{"n_layer": 12, "d_model": 192, "n_head": 6, "n_kv_head": 6, "head_dim": 32, "d_mlp": 384, "vocab_size": 512, "activation": "swiglu", "norm": "rmsnorm", "norm_place": "pre", "norm_eps": 1e-05, "positions": "rope", "rope_base": 10000.0, "rope_fraction": 1.0, "qk_norm": false, "attn_scale": 0.177, "bias": "none", "tie_embeddings": false, "parallel_block": false, "init": "normal", "init_std_qkv": 0.0452, "init_std_o": 0.0, "init_std_up": 0.0452, "init_std_down": 0.0, "optimizer": "laprop", "lr": 0.00131, "lr_mult_o": 1.27, "lr_mult_up": 0.654, "beta1": 0.9, "beta2": 0.98, "lr_head": 0.00473, "grad_clip": 2.0, "warmup_steps": 424, "schedule": "wsd", "decay_fraction": 1.0, "decay_shape": "sqrt", "final_lr_fraction": 0.0, "batch_tokens": [8192, 16384, 24576], "seq_len": 512, "doc_mask": true, "train_tokens": 155600000, "steps": 10530, "dataset": "wikipedia_en"}
MLP neurons of a small language model. Each row is named by its layer, matrix (gate and up: input weights; down: output weights) and neuron, and shows model dimensions 0-191. Each number is 500 + 40 x the weight over its row's rms, rounded and kept within 0 to 999. Numbers have three digits each. A neuron's up and down rows have the sign that makes its largest values positive.
After each neuron's rows, "fires before" lists the tokens most often just after its 100 highest values on Wikipedia text that the model never trained on. A number after a token or word is its count.

L5.gate295:479438484505505527540547513489483430506497484475549424501498503410500544497506560585492505467509513589539471488515462482454552528482493504451419468456434436417482523544519529471484517454533540442490425538487476491507538512525504595437484517477486422512545580492569532468444543552519424456463508481487466498529515463465508505440472453452474477477577544460563536577542518580495519437503464448485530532531524566529554554476520532515517540487462518474435475499471556513541463521496528524483486460496480580507510460434532498503378470517480523471504535474471453497480501492407529466
L5.up295:467499453437481488475453450481558548502543538533462499460470454462490471605435443505488495551419522420490510552422519481502490477496523428494485530479496414505513518546483555450474405509510503466459513436521504496403445444539536515500519459504514528563448475509523456441566485505498514520472521543487515402464540499549521530451475485533532477506514515540454489502491497535490552426469505493503432476544553482415493490499500478446495440417506500487517528530576476492563476541471539421571520538423506464556471458455490488495419455529527534519571443470457518458512450489495561523
L5.down295:474497557534509520532452522490485473495597489444487500511418484559508536555464557500414539588510453562465508488444473562502537445445517552535492447484529539520552547545454494464492559500547508522441453498531496473543542542510477503542498468630486439489440469491430501506420493532511481486505507490405534515493474550509488506500521474521452520556538528465517535559508586500449463513463416545473446419433523504456474527529547490528569516512464525519475496486479454529440444432451479448426465481526493497486546452506465510533550480484498523511455539503512514488467543430405469498
fires before: "0" 31, "6" 8, "9" 7, "." 6, "3" 5, "1" 4

L4.gate294:468499532465493407408438489503509572542537469540532447537542491505553509370537472435485437496535462453470467543457548498487494533542505466550474484452457479484438523547408517485476440512566493487448480469512449524519434547523496426532493506582433461580449506497534469543486494518478476485380507497538493446565492455505459552551559465522523498522484545493489479475534503471496463480493522483443536509503440496504453544499410480489547552460421534483456549480501443476518471471459437534504409454509446510444501578472486508496439523544528531501519523480520542485498487492520492471
L4.up294:448468559505506486497387466541471458531530492503483524501531511513508526421522493522502492460544446466549494477520582529492429521521517542478445551523517456502416482476382498492429523481593470445522512509527572523495493508540513484612449513594482501523444453546564455523536501484549483482485542513536565488551478516493541512558514488484465537557511503517444487433464475495536492513587455497511513485472514528410452523495494548543558568483493565522499531484497553569456519464476504516426448492545516538456496539429440549435519465547525511501516492468537523444472530486584471469
L4.down294:528534557461488498495524495507500484452439488494538619472559445543455483544548458504505457481503534436403530518557503551513444497513558441535524489468583512502473476487578516513561485528455514561515443494419499482532411549483475420506489558465528536458527528495460486544542440520560490504549476484531490471462495500479549472555503483395517474479533518496434527555556446489545484492504526513519519466525505465497497589539493449448519498554482470526507534520510458529508467445450557512452547465428541491538504565486465505551502445517499477515370535505526578496532530431550484523
fires before: "b" 19, "p" 11, "ent" 9, "ies" 7, "y" 6, "or" 5

L8.gate58:502464505474511459551505476528517584518499524476495510481518535499506579523486552458529499524473486460463589465485576441508558544483530584460484529455431507443460445509556535557518551532540533534467420380577512460526513508516489478528422514491569457544562393535525472549534503484491498524463497462505505531518509534484537510424559461496487484469490513505507579577522431495520504496544450544417568545534515524480419452496469477459479581536526446523472450483397505535470493467542495479444519494490470579494476518548507529467492474534510435545509505557506487505496481530558491462
L8.up58:491491525549512506483464469455461487560435474447437504481503584489524451536472516491571592487545560500457531498486469495446517518554503534516570531503554536538518547481522504439490502579518502569524489424437493427543488475530415480564397499432511475570477454488532454535421472560515535546508494465527519501519481509479492459505441541510512485507481503489488518468473523515428495497442548510519497557556502543498466487467467462464441454481476522479479496487506515455506541508461443472470462521459528437579509466443510534487460470419486380412592455430518523559509496440516503494
L8.down58:490567446468526533456490528491535587550521481518566471475487478561524546506488509547492566474483459539573533546429480514444517475470506482493454564554469432488514530594525508503464499466488520446525486491520489543548498484485492475394532483553503467531485478511497478449542444617577570458540478473508513539523569562500518496520498474537481497455494435546443491533440452472483540550512527484547485488566540566486416527476541571532494570497491456495576557516520568464464556532503516495431500441531536482474539521507468459507551507558437549526435521490475522538548556475537551469
fires before: "l" 28, "st" 15, "at" 9, "e" 7

L5.gate211:428539520453460469581428453516513507543541484519502490410541446497483509491448539541491481542540557444516497481492487513487558540544573462509496541516573465391477475527511503481452438505509506537423513527587488458548528494466457446563496524512454502483479476588491558495511553557445525545508475549525502516511518483538551563425566453554493553482549566557490512490477547548481478481547476551461534496482559574424536571487477503453517532482505559516463572525541485460574522496486520556491482469525556533530467506475488558532484477500495523556547475445503509478516448584542495558
L5.up211:509493432450607508469511445445435407526457433472515550526453448460472533461510472431453536541484529450476485566518538437466508545531459560460556481549413505479517507545509505500428504484543459525532452502483518517485480492497412511471456499523538469513595523563502519507546493416430472561533455505521529499509525433563600508539489396528551475507498482482510497509529484526491473536580530544532502557424525520536469473455441534550513498603522475521472525487501470504481451522541471504471523442557526477515512463497536520506494559486504442455530479521580522516488473524455525469
L5.down211:600484507478494458521516511428516468450596490444470540431511501441563530548452517517491444542491495412468483466502499514510521508533580501546476476452448493492531566475468448485426504517547480468513530488528506364454501484525415454533514582525525472482474472464458495514471521511499482447514501550503559465447551505481522567427447497493504486479492443429501516591554485514569524440555551502509498497502560483510552547569430515463492454522502481545492554514452424459477495505505529474510539444444505446556465467473530525431521440515472521553505483455523473510493527498530532588
fires before: "e" 23, "all" 20, "y" 7, "and" 6, "or" 6

L5.gate303:536561487528544462571597447542500468588541521545463502514496469454549509493522486485481464517549590554444529470459479547463532536488446575467495526534523522419481511495542489476504467528545458505549526461456495589550540488477458470540541530504525500475544512558526498510520480440538442505466523528508511541477468533570530523499544524454530524561531520521493508442557515466475477473447497499551481463415453496492485507488491497475555491491466523559546455531549532467374434524495527450507553510495428508600477532533453545527506555465542556511505550518469384553486509487516586531
L5.up303:611511452523535450547471565488543425526535451509498536545519454493509489547503469533499592567519418534576483502467502520543504554502481489470467459498526520528532493503511466521474466465534508532507443482508487499533508483492509570472550577535530434532461519495492526523503559509471463457478492417508530462549406481506491441470470533494500473509524438587517460487493458460510452461473536458479530464537438476539500472496481497484569469521475559531459530373413475572497511440518513514444506467548549515440487461475506406576521470586512573492520476533549509482533414509519497453
L5.down303:494516543492495514559560545406438520439515508563436503580550463506497518429501518414540458477473538477490494470514540454497489484491497487471536492548470553492505440445605466513468501547517423498562465526429481527549513490556497527411504478500457548490478515482474513423510513509460525627421560504454474462488460503561495563578532469543518529454447528498459453481464532550484541518512498528502484477496486614522467459466444493469504523485478556546565509543524482488528499593515484499459521527559457494484510490515450533532475458429496487442530565525455530546486438496455515512
fires before: "uc" 21, "u" 18, "r" 13, "al" 9, "ion" 9, "ions" 8

L2.gate163:528475485477552575409439532555518421475450476480495423581526440460475503444510453472460489491508442534537489478492530529495535483538584556537413479456469558533473453525492436529508517459562446482496575444577480507555473527495520517483546539484527435528452511519447554495433464487494537562543504481466504522479456445459505478448571501492555545551520505456559458522491471502559513480558519587518492534468501540538522539549503544501483503539542495495492518501478547511502518561477537493542546513529518536544458507511453461498510378470495524578609497557540482498494492447516481563
L2.up163:555470527470508605477448541510524488418480471469502536588536477486474486468463501526494559488543424453508536499574495553509547471575541430423427483501518513491502507550530458475578471525585544553461519498524501463540518536474509503587551467535474446514506493420488533462470405457516485504515503493500531528459552435498528464485572517517520451476523475516585438521460473537543487490553528563537485406542529512576498485527530481526438511566540513484506500456479461469513544472468515452502481505523489549466448499573449458447546486401518539500479521427541451507513483464518484530
L2.down163:478466502516499480456512545563501462539473509435528528587475579531481504461548484439518603494535541588428520531507485599547506448494462425403506496452526534481518473508486514509515472468485519500541509578507556486523496526493529566530572423541492520516489483507464505502447456474454531511504524461529560560469469478461513495456462478490511503551458490487479501472452487509496556490507520465536531507466499507540553395463528558577496495560538465506509490507441476484562568458465550478528463550560458545471474512479483457474478483500536553478397442588468411508445487457567480449
fires before: "ion" 11, "ive" 11, "ed" 10, "ur" 9, " of" 5, "ions" 5

L5.gate77:542516500473503503605503452495469511573506494542502495552488483540474562521433477406469487526508479476466542481508504524527510473493575523523503492495487486462498506518446436557461451526550467491456537522560489481436421581480498561452497557487453445492553370477543500483538510473458539475436489543499503528523497506615475517484578448516477547493532452520489477553546553558442468497477501552490525494506523547496513559494512510496467500538520460463566402473534457500558551484498463500551522488582527552471523498466510562477388467514555533488524462536517486474541530410456562499
L5.up77:478469492491476535479508513544470441468499569569502545537463462538529521476459465544485466495525516493464476449579503534449509557490582507500466448542468490491443502461484513476476467565486485472427477483539502561586458581460534453495546487492500534527523578576435527447489559506496546514449440446473493439477494457465549529519445460484607445548463567508544497597467485503480554425502510585501552478477548538609540487525543516569543502524478512548431495457498534516589419527522495538539502508455491484539530485528561507545567500538503487506513534491481525495548498494466488531
L5.down77:536553490482496486468494515507499560519451540491466530453461538420536491501477496522478517502500506525476500505467529478507480492550452475434490555459468503498486435419570524461429508461407438522510447523531585391466580480544454558513522535525489457509546503466523460436490422516486410473529474559496481428494560496476514503570513418455559509505487483622548509500516487529511510485531478486531497546471530519508569520517526451538488535556588451507418570533489485481514557469546576436491492493462496484525533489466413483511454499444508490493560466501493518553521459438572494503
fires before: "e" 25, "s" 11, "ing" 7, "ed" 7, "i" 5

L2.gate331:484534432438534487461550449567475473480545417489524425432512532528503525514580557536539470525478480492465511494497502543478507503481526539483451493422409578465530579467496460508610543539498499500396491460536514431513473518461408517539532508492478466521506436529420458489523476483452463569505514522538495486500413478481488495478483483514459467521514491455487443489506515488543554524561427509545505463527540518460454472544613517506483495504409508518467450482507484506536494560523528479466483445545499427465560556493550507507518554495514494482410527479544504591481540507478469480
L2.up331:498588525495564559485491462560451468507499523456504497439523502560524504527503463457567457540449469496530551452470455468551505517515554559488494537412491461453526503443597445475456503507536529461520544491529517511468478568527458508538519522545497490486575492540478530435507481422548526539520514461519560502538499428510493503487432484488410543498586469500516448454476517500523560483496498526543468370550532496500508465424517512539498531533488484530528556473492528467536505538527405501483561448507488586518574467517439476509471525427489513438463505491505443426566519529436477522
L2.down331:511541474513567555508510484491511554481567535569584562564505487479492559534437461535499527525522457483479544549499504459485524481565582474480484538461431540452540548499550517536492582553508479494487490484479497479500566554453516506490525446475533492564565411487495498498464503529501458459465461466538486519467469495516521509490510475477458519410550482626464446529537441616547477483478488510541518532538515517418545519478490469560552521399533542556438404451510548523496542500470483462480515521571535563462460502453477555496538458510538497483437500543499470462475516472513507519
fires before: "l" 36, "m" 14, "j" 6, "st" 5

L6.gate86:513540502540440494453495509494482428510538574502532467426542490430501522489435519539510511517429438531480443452515513449480550506556483564537532556503529528567455521457514453460543498447529490576492542423465498492523565481492506543482470525456570509427491455504588546555490515549413517465443466454541523526515421461557506519527507522455461542492529509574501480444452545431530497474511478513540400517421530454500504474531485580538506468543489515468444478476442445392527541521526495477461483504485468438415504482463470491512465482461526502477505559474550542456507439495514502499
L6.up86:464524494566512475497522576463443524436498519465499507492467371506510457561467530559435492479425508521482461487477499481471426590554498482563483532500499459539513537593518533476572461479534467542444547482539516517471547552536533514540509478507463494467432484500544473585519582437489568512513536533483466573474472495558485501546490476502512555526476515516458480474458521478529561499494558566552497487465475494496536526472446466472528493443441635497463495503505497460560486532470505532519593525557539451498490527498534482454477552467509562492583494478480509451540542429467503550
L6.down86:520455536477458553414450518460457503541501487544498521558438485487586446446450492486466522517524528538519534508466518540516549493541525505418476525464435513511489516485461494542572593488509532474501469529463460428509502474467512527420493467518546482475455443490507517498525437491574430507538476461515434511526471497486571524496477489508501462534490515475452482535534554514474432552477490449476491458556495613563505449480518510500546519480533493590515483514491459466559498526609573436493577451460530578413520508492465495499515498520554577561518523485525574465502421486532553508
fires before: "s" 27, "ia" 8, "w" 8, " a" 6, "h" 5, " the" 5

L6.gate96:495509481435492529504532493516527510526552474517402495502511439479483526479450491461609493488529533509496541482481506470439461509552573558568494489493511468489467528508461458509494460471548427468477514501550555464541543476566534536532492486460531518502412512548504556544550488528536555534497582530513425552459493518506485591535524537475470535430554549568533516474446456511449584440521446573482487524458454459489530504474525565559519491532508400579507549519497464529501532553534507499494483516456489516503498444473509525520429442476527447530581587477494482509515500451515548601
L6.up96:506492556547467553458481451461460526516532544461513488547501511537574550537478491505560400447483493468431520498493528548481470498505412485511536438494517482507490531415505537506560471452470468534428447431487523424509467503488491450601518515514453481417486446507439452502544528526461455517464516551556515452522490414511486497498422467534484524521496546489546527515531412489547492466469498447480504521461490478495576544439514530445491523556505509527578534548471453492454585514423477455521553498508473502572479408468519410544496518456514515559473507446495507539503531434514523520
L6.down96:565504449525430545509457538493438521535449417431549535514522483512571449500472535555471448485544495554453523561479407538480494456427449473502507506531506523511511533476537558547471462508448505498529475472523516445437489515460493548529481530506498453480389534479463495504516523548531445538535503521524554440530559509482553461538420477477581507525463538516470540416490458518482476492492479386569492491472504500549538458486505583503467524528466462553456591531531508479511520469511496514467574581541479562467524455495437527519490529512477517536450464410482460525514474539562468487
fires before: "n" 41, "il" 14, "g" 10, "y" 4

L8.gate78:484514467641512503495471523474583447487486437493483495461431424437477610549453429501520575447423557489497510500479495549444457522467537522442487471487552502417482494420490477422497488529518434470493496516509521496514547508563498400523422507475485484471425532529510456503514495482445464488516487487426542458559528529486503505545461514479482525546589489488537533469499502512485451541516497507514457461472508534470534493493523483522479421523456497552444483476401473578462499497509469498510514450483491457455547407480446458506477467499495465440549472503569461490504542452519512482
L8.up78:477464480443491532481567538495542554532534575461537524526540475501541558549516510496504502585412567533562438496456484466504535530598451513487532413481493479515519540441443507504452506514496537524562482495494492562468446499497501524509563494585452519467517485482541461484550516490511441522480513511477506492514483491481440606485440507556518485522469518382462544500448489483478461516479551482495460513528576478566483546495522442561511530462474547438469499508512564548502460516510481417503552492537514481593434536480468497531517541518507544526479500467459556496548378482453574503
L8.down78:513497496523546473461514475516467469524532468505441509578524500454509547495513478487483540535537508465554442540495498444505459524508527459407562452530528438506418590482422528487524541481554489448456474465553459539490462540454503464529538474529528503549474556507455468526482505422506487462433468516522504496529544431489498490491533505506570489606481514459546560517482515501426479490539505535478573507478533518502556441489504467411553547524540554521490477513523466526482494426510510519540553522519491499464539485427562526520522469534445532537659450481551481454585466553441521456
fires before: "4" 16, "8" 13, "3" 12, "on" 11, "6" 10, "2" 8

L4.gate314:494571569529518439529543449548450467546509543447515492491566475474413460545449526507460410514484461532545443506562439516518460518579513570588471468487562497485486497517495484503516542595484495518486471435518497474509536491471539479480531495521553525478492470516519389458501530485513534480542537521500443507481507511501495634466500516474553484506500496546516471501412550491505490476401547565540495524419489484454532509398447433492543468494491475432475538540515507506524474533503458500524531504518553533476493455500399544501552496493477572467493476497487449468500433442469535534
L4.up314:490564520584502523513488504527431519508454558361488525522499476455480495521416569489477464494490482503490469537509468537545456477524500499502535522471499482508436516494512549460554467593423513487442457462454524480540549443480546507486574511503563489474558491482488475501493513417512536515514499482523436531437546454496425509531512509496499558489542433499505447480478457524449479542470499581479525560467458567483513528389543547532608510458498544475448525505497506439490517453442485521559471508434599497475491472489436613518537518517519513436508501500503498552453491474534500526
L4.down314:458528525483507556502476510579537504454502514490515523514527509487583495503472543538457491507567509598464489490493516532450488477470476452479469534456470464500434522491548520486560427529476516540505502564455500529538573518396439471495520542545497453429526547533550429524447479460477499517494468468530563594507508455498554515575468489475507499456485496551425524541473509444480512479498546539521457521522566502524571434474514511491452565451523471535522569566491502491443497474444568535487479490499525553451516523434479488475516522471490451512371527509518555526576489517615451454
fires before: "w" 44, "t" 13, "s" 5, "p" 5

L6.gate325:450525528456499487551555501560547514581531511547406508490443427437514549468503444473477469598494534531494450500483516488475452595591479554458442465499460470477436492482461391496479488518462449513488475487455534503527506505557476484473505581479443610565472538556504495522606437489510467488505488467494538512490507498528503488524459560491556508529499472500488459494514519529466501506442513451505484528445555454494562464535508456459508434501475510460519454507493503534480439534488458534525481487489515477487518446551435464552422556491485507440553515487459531418532527438426463537
L6.up325:482509514519516521443454462546501488436525543514476435528544458525505527489447490551418454524500551518488551514438505522463465498541493596452457472487413521534427525480504462426500567543415498472541523475474451480440466523509517449482508564500416440447451569475483484472520477495446513547471496484542542419503467460540513527560445569506537497534502482445513514494578501450475469488519475495499473516481490464500505535495439421546473444508510526524480532496438565515575510545480447513512486494469589444513458489439505501576563545505515489454541428482512471520521476469452605419
L6.down325:436487504501531484440444517462451482467485533519539598478437417517486555479400467536441489484517521565545447496500477500497519523488543507472512448533437498493459553442500499465532467474472509542555509493560434516503515452487507513496506528530484459467413485506459407512550469476518489554448492450426452553555500596462528534508537484530497439606497517488506525459487522555484426434514500534480603514425500564483533467532502497553522481493566486466498509512508488468527465458535450479518614485550494467466531398477480426555479501480512532489547502454467499486552523456461515486
fires before: "0" 17, "4" 14, "2" 12, "5" 10, "6" 10, "8" 10

L2.gate104:532494431542543471571471509529476445510468598532426434493469479503543559487517523467494438511524500548509531448522488482507484519484431532486476414546516455558496467479440525479531397466444406494520431500534510459537526462454463498492510485511549480501547442505505522517530469506546465501597562468525479546489469510565499624562481527455457502491551534542480529515474568539541481477435583523447547478471497531446471518462449479457504527477519503476503481464568470521471515480504427527557498516489517475572490408561488485512438506458535458511558545465438484456533518477466521449
L2.up104:572521456526513489435489522554439453509433509490466520493462542434541534535519537511536487467476499471483584484504461564570454401513425492438593428533524462518510490516485571530552417481441447464520490453490516464567570497512513565505476491445527522470435529491483476511517455560507429535545581483560516532471466538522499524526463569475472457473522529481523538510458570469535487501469501493461547505536456418520464534469504514410516548502481534502542466538508422527477529433488527530539424519493492486562481449471555484481493499422499549450484465420471455533515486480469514453
L2.down104:525504523537557504484501484499508531529530503510634583543492511551515513492450478582444512519515502471479546580512476537495430486474480421441605473457507443525478560507459527476525501499531537469546458525438554467479493479510537479523507518437487542514581480546484465461564476435467528480525519531549477483450510513484510474521487476563523489377500457562455523490537435488494491507496555443478557528537493440480483487529449459495478552490491509484450492512543503505577535502441479456494484463461573543521477596489511527492556491516462524457360544514486508532536451429455445501
fires before: "il" 25, "g" 18, "es" 12, "y" 8, "le" 6, "ap" 4

L4.gate280:440490475428589554485446470480473473535457526431545490440504526491530598502511491490538465532478475501517518548487538402471513556569445509528501585433486466506523472465472561556516505467554553540451500508506448536491532514518515398506490546477485524576541529519558491513533492487472538471469476431469443596496476473448556557456442508482511537495523545470529554539422421479487475490464536514545435461488501529490492493455591453528502538472506455485420554518474537435462453468489472531510485466512477528483498468530503456562451487540506507560530569490513587498523532544513452547
L4.up280:513453565498467534547577474547478504498523559449494542491544500514477553455476529499497494519472431480490552630515507436512518491516498550572546572444530478514498478508534487494454556467545509462537504533451542561551556522501525504504474567419545520526510545453439524443528529507555529536526433462545495507520492496489510539462448484500506581488541474533475499508486522500508439526560518544573508549493474486507501436517563449471551528516528460499424550532531455500507410468427494514421453490506523519497487502546474500536528472413598424516486549489627524473476456548543506495
L4.down280:601462529486482447488474471488580490537476500501521597528510507519469453489496461532474513574437527516449477541509493448502565502439578561509500526530478424471501451568480495533460495517497508584577490538491475481503413558461463469508558532524471500509449524477447500489515454457550493453514532503498492531556507512509459511507555497501458533347475580441481517491456591491528522541542535522530472468518517437545453475499475560457534456546404470446489528505565480483445525536515525479495478544559462471491453485548487487591455522573484496495444523526454539548496479463523512489
fires before: "am" 25, "x" 12, "le" 10, "e" 8, "ed" 6, "d" 5

L4.gate286:525494531478512519500462431549507500519503447481500470492529548494456491526495472424451491544601494490476514491436481522564518496505490511492499535453535482533451539518541406401486494395484509513465480473495426454541506496505541419512483460520486486463489484519496536505545531482575537481492448431443527513542531521461521493596524500494509510456527564570501500501426539484544479504522439526541466486467579496495499490518488512469588511470505425546459565634447520509515445487571484485474563477490444464536550498500495538525469503491461575486517512489527533430542461461467478636
L4.up286:507525514502539557462487482483546453559456475527510478549509523538436571565505530430453521516546462534545473494436490487533470523451495518496485505499479529500487566480552496485552472479424446577555478503510458416533506467504540425509530497512434481539458524528526495550521478444517512441469482451427450444543503506523475489497533483523524412474492531493522535479475509411469566472526474469515457503515568509517452403520486486454560454533497500614459560589492503502492500550531511496442519493560466500493484447479514493498526494571500596523490496489439516377553475575444507574
L4.down286:484474523533509494459516485484456534505504502534534569542524417539577536553456541556449528464458446552546489508495492520488514472512499545493433535543481524436570521540488562527473498577473472516477511504455502536469530596454442488439461541472508566533490513566499468549412510555426519525420516457498514470469511419538486523538479467569466490510525476490375493572523473541496537497490506497451511485509485491463622465475494528516468533492513600531514465436576498490442512488437443537478465481586470487502549539444508493442508451513468464486439497503468466539456529518513546464
fires before: "p" 21, "d" 14, "j" 7, "w" 6, "v" 5

L8.gate101:507518550485483478519524527523527458486565497472487488490559558485537485530503495454414490533457616611490542500398506444398502455503507502539422491511399573485494529515527478505536522583459581523518521536568492534543527544482470527455446433519486453529488458509553477443495494491598470472520557474501459481545468427501552545429483496468451512599469467488527504482489487541481459497539477515488539512445474504480487478522544504430519437555451532500470528473486523519461502467449516600461529447537542455554518530549496506487502478561471496482511469483548499479510502461486540430
L8.up101:489470488522518549449491477496556511462464472560518517499453458493522481435495446483491518606531457552510530486507540506532470413503537544406488469567486475477496522515501456487534477443435514596540452530553527448504455514414538450514555549484445472477483476530535553513542515480470397463524537497505492471480485500570444617588496473417526433447459544481522491460565518536563472501460511481526472459466582488564478495512567508515533495550519494487495450512493481516612416504491563503525484541508539529496526489522539477537453480506486506570531521483510544449464488472484434498
L8.down101:517400538500513505535463534402492469519518507491455491496467475570477480488462493521485449422516505508488500515484494522508556506500566532492445552501476530465503548422525506480548509483505611490439511594522461531576449542518538417470505443524496487543469523451497442497443519464511564489506524464469526577525551462516484489520464461483545545465487549436483434542557548501486518490433457516453501490491505601505573605544496553578507514533421470533518501490495557498472520483498498483568452455504470494470510416583470533541501437528549530515573552516481493450485443553498501510
fires before: ":" 18, "h" 14, "al" 9, "3" 5, " |" 5, "6" 5

L4.gate213:424464472409504528504490449488487452466555487510466487475515478537379532442613526471572500523563462436514516505497560483443523510523480488521494529485491488505474496571452503570461438538472488462484524478479484439552489495513481524429548515522505498551566445517527560461546422541520481494557520550496515519520512476480529486514501472416528496504509469496482530522526519466545529415545486513448548479461445495460447489551449457502522541523520447541514502414492516465515560495464517516460484455555584472553471501524558603532477571510571469517458501554543441461433540533508426491
L4.up213:459470498496569514510477455573519486517512464512477498568471493502493531427512438526560479508500529428510559446530557539552471470478458456502485560549464478513568513487432504572468464433524508435470506480460461507504531510512478544575509515562480434538486534492413476447489457529572461526489477487445486508489491494519532529539458535528587479523520503478483541499437563526557506403454512450486528524421481465442434515487541517472515543548491507521482537426513495531512473437473474391446521459518388418548506521465484477409509537520539510493504488555455534520496473473555467424
L4.down213:459515534516545453539487564488515464545469467534548504504531427489541536497475477434526451439529468504543531588529512565536532455454451443491469510452459442463487489495547516440493568487462474526484482542488544561589503549493450558473441513493447558451469540503454516501457468454504504489487475479485594510553484440417491452566494531528544430539492536417474458560482469510501552491496489520490529516518488449458500509530493440503484552475435498503582502509479459488565450488467514452489496546487476576423467537426423433497564474533493484558421528457521568530471505437494457500
fires before: "ber" 27, "b" 22, "ul" 11, "ed" 6, "or" 5

L6.gate95:499485521572559449550495526540475539461509512471500506551509467485520557494496481536475471507525458547526481471466526444558538556474477481517456519499448506522530464600464514508571505463467475498510475485461435531453435533497473529527446536512549534482477463461431471575456565570573483543467453507492525477436498473468424501522522556512574452493567457436545451462531432432590521493588506537523559474556501488447506516546448575516535543467551523521479548474519462511463480528446505487458514507486543463465454464494442472567545588407521463482564489504496495498494539533587507511
L6.up95:546568479504477470547392474506462544510503534484481471485528450537449511544485417439428589543506524584500498479470496530431499559555562456471404474510494476433487542536476439547498494505494548528544481550431506506512600549512521487490557522514480512491493502487510511548538519529458535596514544607474493484558454477407543444424467459581536473523426518503568481485526459512529485552504526555534494506468486520530528495511451500471560448475522565460523516476535509487497481460546525522523491532554531482429433490492510451528499570513519477480536500511475487515545559550486498445
L6.down95:500501556480584452443474623409461455476559489493503477512520515559536538520523499452459469455476505487455487557527523527525530450513384514458475571504451469505515498497577527492440504494508473474536506489505580589498507454527485438495556445504445444499444457474428471487480538518504581585456576467568530522524483488535465471552458564491493524464610484508451493553482466426494470506518501508513464420475502602439562497508546496537480559517474496512443487481519485481479470508476497479542511520449501495545503490501471507539484485443504504503418483443433524483495537501560524493
fires before: "t" 22, "c" 9, "p" 8, "ur" 8, "re" 4, " of" 4

L8.gate125:482587603474476551521462510504504435531500435511554504496527478594487533511520517533480483486515527522538463453449493428531552572578500552503466459493563549504536530490502520543487466514481545525413507511551463469469570478541448461528401547462455504503425527452501457528502473461510551462543462475419526555445486509551425509518612472487529496514473522486459470543485527521508507507519476553448427482498559558466466520504480529497496583474539509491513469472516557455476481502543504494485561524528615497482493478483487478521527584491506462468527462471575543438499567499476571535
L8.up125:378525496535544521469448477516433442502562490502527491508487538437404517437528572513490569511468482547483456566548498471505548442578563516471469468520532448451476540568445531501493487486494510493473420477521510475507458548469472516486433510531466546524523491443540508449490530602499551551571420431496549504440490492500540487504515451517467533515503502500480536541472522501554509502506581513555446537487516490409503573589520514520513559426437519461500515462534519455468542495512576469466508452506501528548496490468476466452502458564513487542571490484504488432504460561518491541
L8.down125:493518600485526479550515496541566530567497500500572507527509480486499458505520506542505512540494549401470543539507461461484527527502459537528517502474509505512483460500558528567462507530509480506460514485491577463457577486531403518470514539533506469445470496471532450446456533441560427420526553501471462496468609546469561492511511472524525498566443520442434472514450489462482451491519451490501582516445528537507516587523523527478503539528455495439485473507488568484491450457554503476486433548432559458416459475575557525536569534469553477504460459446520472526541511506552518433
fires before: "e" 17, "le" 12, "ing" 11, "es" 9, "ol" 7, "m" 7

L6.gate22:467443563555587561528559509538567434495483576504490477446502532451515561489494505583535412554482490480456510417571456505475505451553473483555500476447484494438550645479484465480502495442492422464502489495503508536503526503534514543479548525451512538472462494458534517447520484438573526504485546509515461525519514499514528505503489587491520451570515514497526526500456495415435496491509492483564567524435447471550531561487560470444506519487483484539561455491455511521568505534531462516428478532458497486458502490502448530522505470567536548513512500527572497457506560508569521461
L6.up22:490487538573550520495513512431506507543538524472583482528465550539484509456539512525470450619572507523539450476504506495466502501547510552503443456483564507484537531452491553435480526472466451555473518442431418465470541495495445454550456491476519488536489567491466473538471478492516517529487461464530467574541470465473451458558501455536507543483520494520511507542571469488529472521431464485549521452532485470460468566517419445454484569489528557457477596438536423491472529506450542538517465514413458470512461483448472574537549425519446443511489517487550527542510521526486449553
L6.down22:554516496483477505537512460514493503560485536451496589540495515580529449484508494547526537531465479527539453522523513503468513531477469518540509453463510507502482537556452531502515496479450518535533405492520575475414491474474549393540583596431520580531504468502513479475485503515485470483551544411606526493455460521519482528586438572558485472511499459495480533453514437534514585536517488497534515527482539503551493480471460527561515505533510463415471454531481479533529521580490435580442537460500546521537491505544533461481480541501433569452458508557522521470536444484466544469
fires before: "ary" 23, "il" 11, "le" 8, "ch" 8, "g" 6

L5.gate50:478528514523462524537522558550543447504467479499482487425537505569520500496429420403451451536492479586542488455581507485468500546448477533529474560478529474521472526480535500514436530516551511498560497531459532548473454450518527445495486560466483472495417478544581528524570495451490480521514513446528508574570472543446515493507537511448514601511520464484487469477502557468470497509452508526531437508522504525484505448481493492428431511535421572431515531548552503563510431492580441466548510435491534459533574503467487482526433511420459553517486526519556462507545501515512471499
L5.up50:524442549551512473498494497490519524538496481547489504473554544472486557500469436471552523517497508510604528455530466535472481482504517520480512501499533474516497494521447477495407528507547454564554478436523471515472485480539523535536454512471529466504533482476504632492530463481423513531520517435556471524548477557506516423539516510555479516439549513517481462552551591515507531508507499465475515596511582532561449499440460414499441528405491536493491454491548544589549493593557486465534500489479553507500481441493527529431458472484564552470544567434521478477495467531423504485
L5.down50:471498464503487534552529521467559506452526520502479538490517437591494482448510478512530573526445472497541533449513561472511485482525445490445472468478514568403513515465517425550441525566568549516499548469463485532494476520507520500494492485480562504566440533515491501491477474525550557574425529458510581532560528528548485487523449517484571412541515465500410486444532489486542492511502489521533448502621524477389470517467504461495495506477476508475496437532477444467535411527572577551473525522518492516468529505482435482456457475404440570534477521537544493504538498528500493504
fires before: "ul" 22, "ain" 12, "ion" 10, "is" 8, "ard" 7, "al" 5